config = dict(
    d_model=224,
    d_mlp=896,
    init_std_o=0.00434,
    warmup_steps=232,
)
MLP neurons of a small language model. Each row is named by its layer, matrix (up: input weights) and neuron, and shows model dimensions 16-143. Each number is 500 + 25 x the weight over its row's rms, rounded and kept within 0 to 999. Numbers have three digits each.
After each neuron's rows, "fires on" lists the tokens most often at its 100 highest values on Wikipedia text that the model never trained on.

L9.up492:477494444469501487559536524500479495479501468516549505491516500523468533490486471484447514504433496547460496488497524523499490542533535444524507497487463488475522515477516476496511500494520489479523532487522521500454508498516480449506491505450485496485526421477506509488507511518449535510492496480537493522508532502502510503473508532528511500487524538460478543501529512476462448486516
fires on: "ar", "at", "p"

L6.up458:508481489502512467513523480506516516461524502514556486515478485490480452502483476528507519517549539528488513485506534447500523515540492521535453491485483498504513521489497459510471521494500476477532529513471499495476520503468489508522510487468491532532458517485539506473491529544512520521473497481478534465515519513501517476485520459501465545544541534512493497497498448476468480437497
fires on: "w", "u", "qu", "st", "p"

L12.up647:502456512504540502502532474527499510471540465507485483490502500449428492452520493541508498527479456528523522523474495507497481492473472494524520502496488480563506516465486511491512510515468507497526496474481509469500490475539483483479486491498526509516513497466532519410489503501550508487546469470513472518492501459503507500505509527468469520539514492499519484548505491455493516511515
fires on: "-", "r", "–"

L4.up692:491495490484513520504511497528518512459563503488503493510473496473486482500549515536496513491471510481496460527451523532542445494482504519485512489481523494505496519461499468473505501483478521533533471477514489517511471480473498494477523497488493540469509440503480562453490485499506452533439506546475559495504477474533523511501507514504476519516458504475556492533494506457511433439529
fires on: " first", " s", "it", "a", "ed", "th"

L9.up335:505508502486545470514551513524505504531498509476550517528483516541475539428566487525467496494492495518539516480512527490511491483472465512512440472480432498490523444496491488496503504516534515511537520503505486478500528526504493475444456480501492518509506495544508489475465481481495539477510520478509495473506557498467537540518528493483509503516525515540468508485493520497465509511526
fires on: ":", "ed", "ical", "ist", "c", "p"

L4.up679:496497472489525506503520505491512508464497458518557524540506460556488517483466519536514534471510496540507493479466495477515530526524491469545505499513514519499501479482521451486496513484487531465534532494487540513483457506500475488537494515451456543514487450489482537480493481461525511468505499473497459501462532511539536491466525533521500516500496550456487554487485538477476506490514
fires on: "o", "pis", "ar", "ing"

L7.up691:472488509489486469525485502482496510481473484474525470484484534458515512500493557520492529540490513551458498502482468470461484514527499531494480502499462495520564500512475498530496549514551554516508499473533466483491487478496542452497481477476467506507500499471457503511479484504516557508512493505513479518498450487471491509481523527487460509444530489497480540490506512492509467461513
fires on: "ell", "om", "istor", "en", "ol"

L5.up57:504485521482530514473464457474505516475540496501491451523461487497472474494511478548489490535508466498539501510473463516506487489463521492532502537494474518473529491510527493526521478510499496461583522509478559502450508533451524543457513531522526489486495503541492537471543495499510539491483484476508517538456509487473502496523550566506524516530505477503466503529548477504458495451490
fires on: " inv", "m", " app", "v", "ed", "qu"

L2.up244:506544519468493537513485475480483554446531478493446438521496518504527515490508513503475530501472447502517479505520471493546488472541506486530488451462522554499488528497515507486534486498476527510523544461481499473497509489509532500495489484463501463485480469541491516518523526547484542476506516478466513503452551497501496502486533588454501508525516519490481507557483473470489479474509
fires on: "ur", "ir", "er", "re"

L4.up867:471540518480532528542520494484543468517525488473453486514490500466542451488549505511488506519473465508503473527472507551537479503489479495491485552527487513453542528487485504449532525482497462523536535489502522497503486478494517455502475481510461489554488513522455526444497510506523500491474509505512531504470515463531508524498492513480444489524496509458526486564507510467522475479522
fires on: "ed", "le", "b", "inal", "j", "th"

L7.up686:438487499482503474512495488515487504519558503470462475512527525504476477482468466472508493483525500510422505511463514497470479523542529485491504519541485528487528520425484466475458561513537507462534528498490527489459461494472505456498509473530496499493500491486510521486495479525502480497479450532487492538479491481510500505500507502519488533509538497526504510495509493515492527468518
fires on: " 17", "g", "c", "l", " 2014"

L12.up470:515518485499510477510510479471513500517516492461536490474488477512474509434538446535479494522469452517498501506436482470467527546512502506480521450508480543532517562474485515498526486469573496549522484492492506503503510507490501513448503418505509547513493511505502521516482475534541503489525525504485527502498541459476497473511492534511494560514449489524409501535522505516473474489507
fires on: " F", "p", "v", "in", " w"

L5.up477:488502497450500490526494485510529470491527477487506511506518508495508493492469480494540528515513455492436530538514534498453525517509528481482468491449424476543521522477489491512476535506465497507479526510534522488471453517507515481526503470465479508516485489522461530464491513532542556501513450501511496509485522489489549526465503485479487492499494536519540484513520539500502504515523
fires on: "y", "ia", "ey", "ist", "or"

L4.up145:526517529492475503508468492501483469501508477524479499490508472468516507502472518498510495478508482504489514492489482468496443524539507520508497473505491506521495470466495523464513519457467445528485494519487508515490490457469507503533469523460507516481493484518490512500470469500435491503490470479491508505500580544466595531589466518506513508513488511515518498514493472496491496492471
fires on: "'", "ary", "l", "el", "e"

L4.up611:536492525503510525519497509504478523477466505540508509480516488468516499533490490503531441479525512510492503492486476534495481502532491529518501470471500480508468491492474523520528556477491492523496498504448497524471517505481546476537463531511479505510504504495529468526493493473491499543491519509527523509458562495490501524544489498504530468520448501506505490568569492496496514494555
fires on: "'", "ary", "all"

L13.up91:486481498490536503509487493519484480528496519480526491537447457481485519513530511497469511463505510532491516483447513536502488542490526527469453464486464511518527566478505487523524493494525497473542463519522525466499509513465482494453482456515500519519516541499514520505498503466534528496459474448507541459483526486472519522512554498495501489536495513492472486518505524500530479517512
fires on: "p", " of", ".", "ed", " not", "in"

L6.up142:505516505456495507493512506449479501513510491499469441475509544519481496494509503514476504526528461490467459493545470538546505515521518492528452463515501509542461524490502500531531516503483554504514514508471512457514453496505480522479484504529472473542488507489536499448492502502423453479491479483500488522528535495532488502521498520457483511490506484509507495546469458496487441462524
fires on: "t", "ur", "oss", "ass", "ut", "ir"

L2.up848:514476500491483490511482477535471516431523518499489504507428509463488523474485558542464537434479504533501463525516529486509452491563515468486499514458501523484490495488514465487514491498516541509534473507501510500508503480473488495476495562461511514497464413508471503443490518490496495524493511489494540531494518508472501497538517520526514490500499458475494487544531491470488467529512
fires on: "ong", "th", "an", "ed", " est"

L5.up558:481530458490479533501497452501478497513488484498548492503468480512462480503496485504541498518519527497457524530521504484491517526513509507543505493538484491535480504483518478502473551495484513489510536479491514503497523471493531516526480510474483515523468515518500497485480521487514530522525509485480521464477481506499512491481523498498490534522496526505495509497494448504486474452553
fires on: "y", "us", "ord", "u", "w", "g"

L8.up129:504459508499538539526509529548468478474557521483486469486471556488480504473482470532471509464519442555508512501500531483532430468476512481513494512535511492524545499502514473510504511482534452497509477511482531471505530475490471557466517526502527490510474489512481506485468479473533500458505500456502501523498502493512472507502527499523489523508479506493478529512519542465516480465504
fires on: "r", "n", "th", "c", "b"

L5.up370:485474509463506506494499507540494514477561462521526504479485491487480489482462484548477524516495504549485545505499528488514523513507496446490509508450488498512502501471509484492494512493504493494519541515496506495464474512487481468517491564497481481487505453530520499512476491501459504504501455511525495503477554511475524499493540537464494533505531570475484510513505490487468485513477
fires on: "u", "or", "ul", "ar", "ent"

L5.up560:509525466495484566486502450496465515482495537495590457502478453527471536463516465514510496464501508542471520522506463502488500498460519512531510468483536528478491505476534481536509537519519513501491524484484504458507515485491461493451472534495460525486503496504507550510502513500487533536472509450499513473502511463496481562524536515517486536536500559483527522492486425513517501461515
fires on: "p", "f", "im", "um", "w", "us"

L7.up626:504489503486477473483478503514516489494465495506502472488489512515518542471457552525480497496491491499517529509526451495522502448498506489526551488512469505531515496500512496501514530527489502533501514505521511430511491530484488518517461551504468523483529518522494474442483512491500576515521473468492478503518459484481511525492513520510490504477470494519481570507504504503503489480515
fires on: "ell", "an", "ool", "or", "k", "in"

L4.up230:519509498499527486525527562531477505561491514500490499499496464477533501451473482514551473473542524503473496499473531519499505479519490508499485485481516450504495459451506463431482529489513466507518522507479507507507487519489536521493483495491477477515489504519511490514526499503496544507499508502512491497458452487478496525498491544525509578485433525472494481516518506507432495529562
fires on: "'", "ance", "all", "ive", "ear", "i"

L7.up427:520524489488514504506458500451456501462498494503541462458511535486517485499495488524446506469536496503506517499534501544510512459534532536536522451464470482532499472501535486540510474522532520514493502491476518448497457526465487498500513516504467482481534534517553539462501487489466490513502503470488480576494499494516502524510492537517483519477526452520471483522525486480474473457503
fires on: "ur", "r", "ed", "i", "ut", "on"

L4.up306:515489513460464524528510499505486477500485478524500500485510547480500504496482488497495452515538542503513510443536514500495497530463476515492485470502462498486493460475537544483525549472502439462488478513530494494501512460504490548514527527483484488528480490545463487471506478512471478495476519516499465519498556507480527533518489513493520508490529507494518483533525492453495491459471
fires on: "al", "ing", "por", "l", "'", "ated"

L7.up279:499506495494474483501481468525466544488491504490523479510494490545479516516511491490487504505486508527538506515482526549532461544519501500510513499482523496500499558502511506504532526522501492449511502460503525501481509533475512502483506498458536451436511489453506516439481484491468501524532504474527500465493474477493495574497499520521487480489495522504452528494513480467493517485542
fires on: "c", "v", "cess", "x"

L4.up19:507507502494488474509499484537509508451480488505483525483501525481541536483514532489502454476499509526527561510504489506500485510475498467494547493488490491508497504489469514505495502497473488488531523504536475473510528461466518481520515529487485475497518490516498513516485503504478477481510516521467497506491563533489521522554505485510506496479554515515532525483459528477467490475499
fires on: "op", "'", "ary", " of", "aking"

L4.up277:481506507479471501517512504552493531508471508488516538479484459497510515518517524498525459447493495505481537502453488492510517514492491503525527495510481498517542488469470493509467432511485549526493563463540494494491501475480519457484448540482504490461500498507544522533500532475499531520483492493479518509472407478442523492497472500525498446539523479497518503508486511484472494503551
fires on: "'", "as", "ge", "ary", "ies"

L8.up892:526518484495508525492499485540460500471530481510523484485493531457473537458516476534484492504489481564484513519425544506453460492525523469533469483524493505541499484465540451495532505507454464468515445496422509515475507490541504521505516476499516498508517514483527495496493470481506518467506484479489503450479505464530472502501569514459464532513514552472518469514530518493538484493499
fires on: "-", "in", "c", "ac", "r", "ot"

L4.up295:446529471495527426521523525496497469540506494527528501523482510489523525459524500543497463516506503466464526487446493455516531510531514510475480495524505496482494485490495473508476532481532499506494496534554508530474470531507487473484488515512463468525445486498461487507539491515491530515490492463492499495489527468466431538471476539540504519476495486494481494530507515449485475497505
fires on: "r", "'", "l", "ive", "é", "es"

L2.up281:501532521457518504558490499508526496502504520479510482527485498515477480514540499515490498506469523502488452499476489529499514495520526451492477473458456482461501548490510493501494525506516523465514544521484518469482474490479496505500489524491500494534464514542470517452474477495479508502497494460492517500503512514494499487491518510514463501503498474502527565542483477534466481466550
fires on: " ch", "th", "ch", " first", "ent", "h"

L2.up799:478567527466523510536491521490561475510523524523477483493472481458491459498511533513486540486497500472512480501466474528512449497485561457467483512524495513479538528483516465491497501442503518479500511508507533464463500498516497497477485489452529515533508488526460489463554464462445489496474491502475520508501558484496491504491475479514472524542493516478541517546490448531487482474541
fires on: " would", " first", "am", "th", "u"

L4.up863:460540513453528481520523497522495515508514477453536452464457531469459477497483495485487502426502455532487523486482496530491500535563534463490466459478487524499504509464492451477476523489541515478530514522499531491479472517497545519490510510483519526493493500500500498467535466503512502485495478464489510511506528487535487508500493522469469531526494510498497507520507467503480463489491
fires on: "l", "n", " Bl", "c", " bl"

L4.up52:491489486477489498513495504528541535508463513512508509477498502489491497493527496509494466494545491485509495486450450517495514496525497488509485456503510522498498496442463544527493528483490549499472550498477513533484507481483492461502478491487465483490506525515503471526511521503494523512496522471481537513474445483457451534555533500534512400517513452479485435504528533484502501498526
fires on: "'", "ary"

L7.up693:465488495465536501503481479512502542511536530506513467518420508492498470461496472548481517493515538515502518522481476447502460495510494495529510495471509535491542495472536486544452532498518522447527475522494491502483517495445530493485509500533516522476493519497464564469507502497510539517457485505499491516522507451485477522496538502464519515516537502509501516508480491443478503490454
fires on: "ed", " med", "ol", " qu", "qu", "w"

L8.up143:502468446474514554514515495514519514465540497484518477511516522510471527486528517497482497497441485510462505490505569459470513448522504538485476467487479486520512510509515528482541481494517468510563529530474489466466492483493471499495538510489518481468465508497491505485495472473527533493546506470501453488471530535549462493516504553491480504474430531464499511537447473486478487466532
fires on: "r", " contr", "pl", "p", ":", "it"

L4.up801:494529500480499450515520499512519511473502468451461498517514481499484485495543510516500527480494480433462470564505484494487499503516532532490505493502500445531530506487484489479458511511439514538470501506491523465503477523522533504535503495496479557500478487436452489450483504515519550521477521476478477487494516497486528500482506477484483500494526541534549544516524529483487504500510
fires on: "ist", "ce", "ia", "ier", "ant"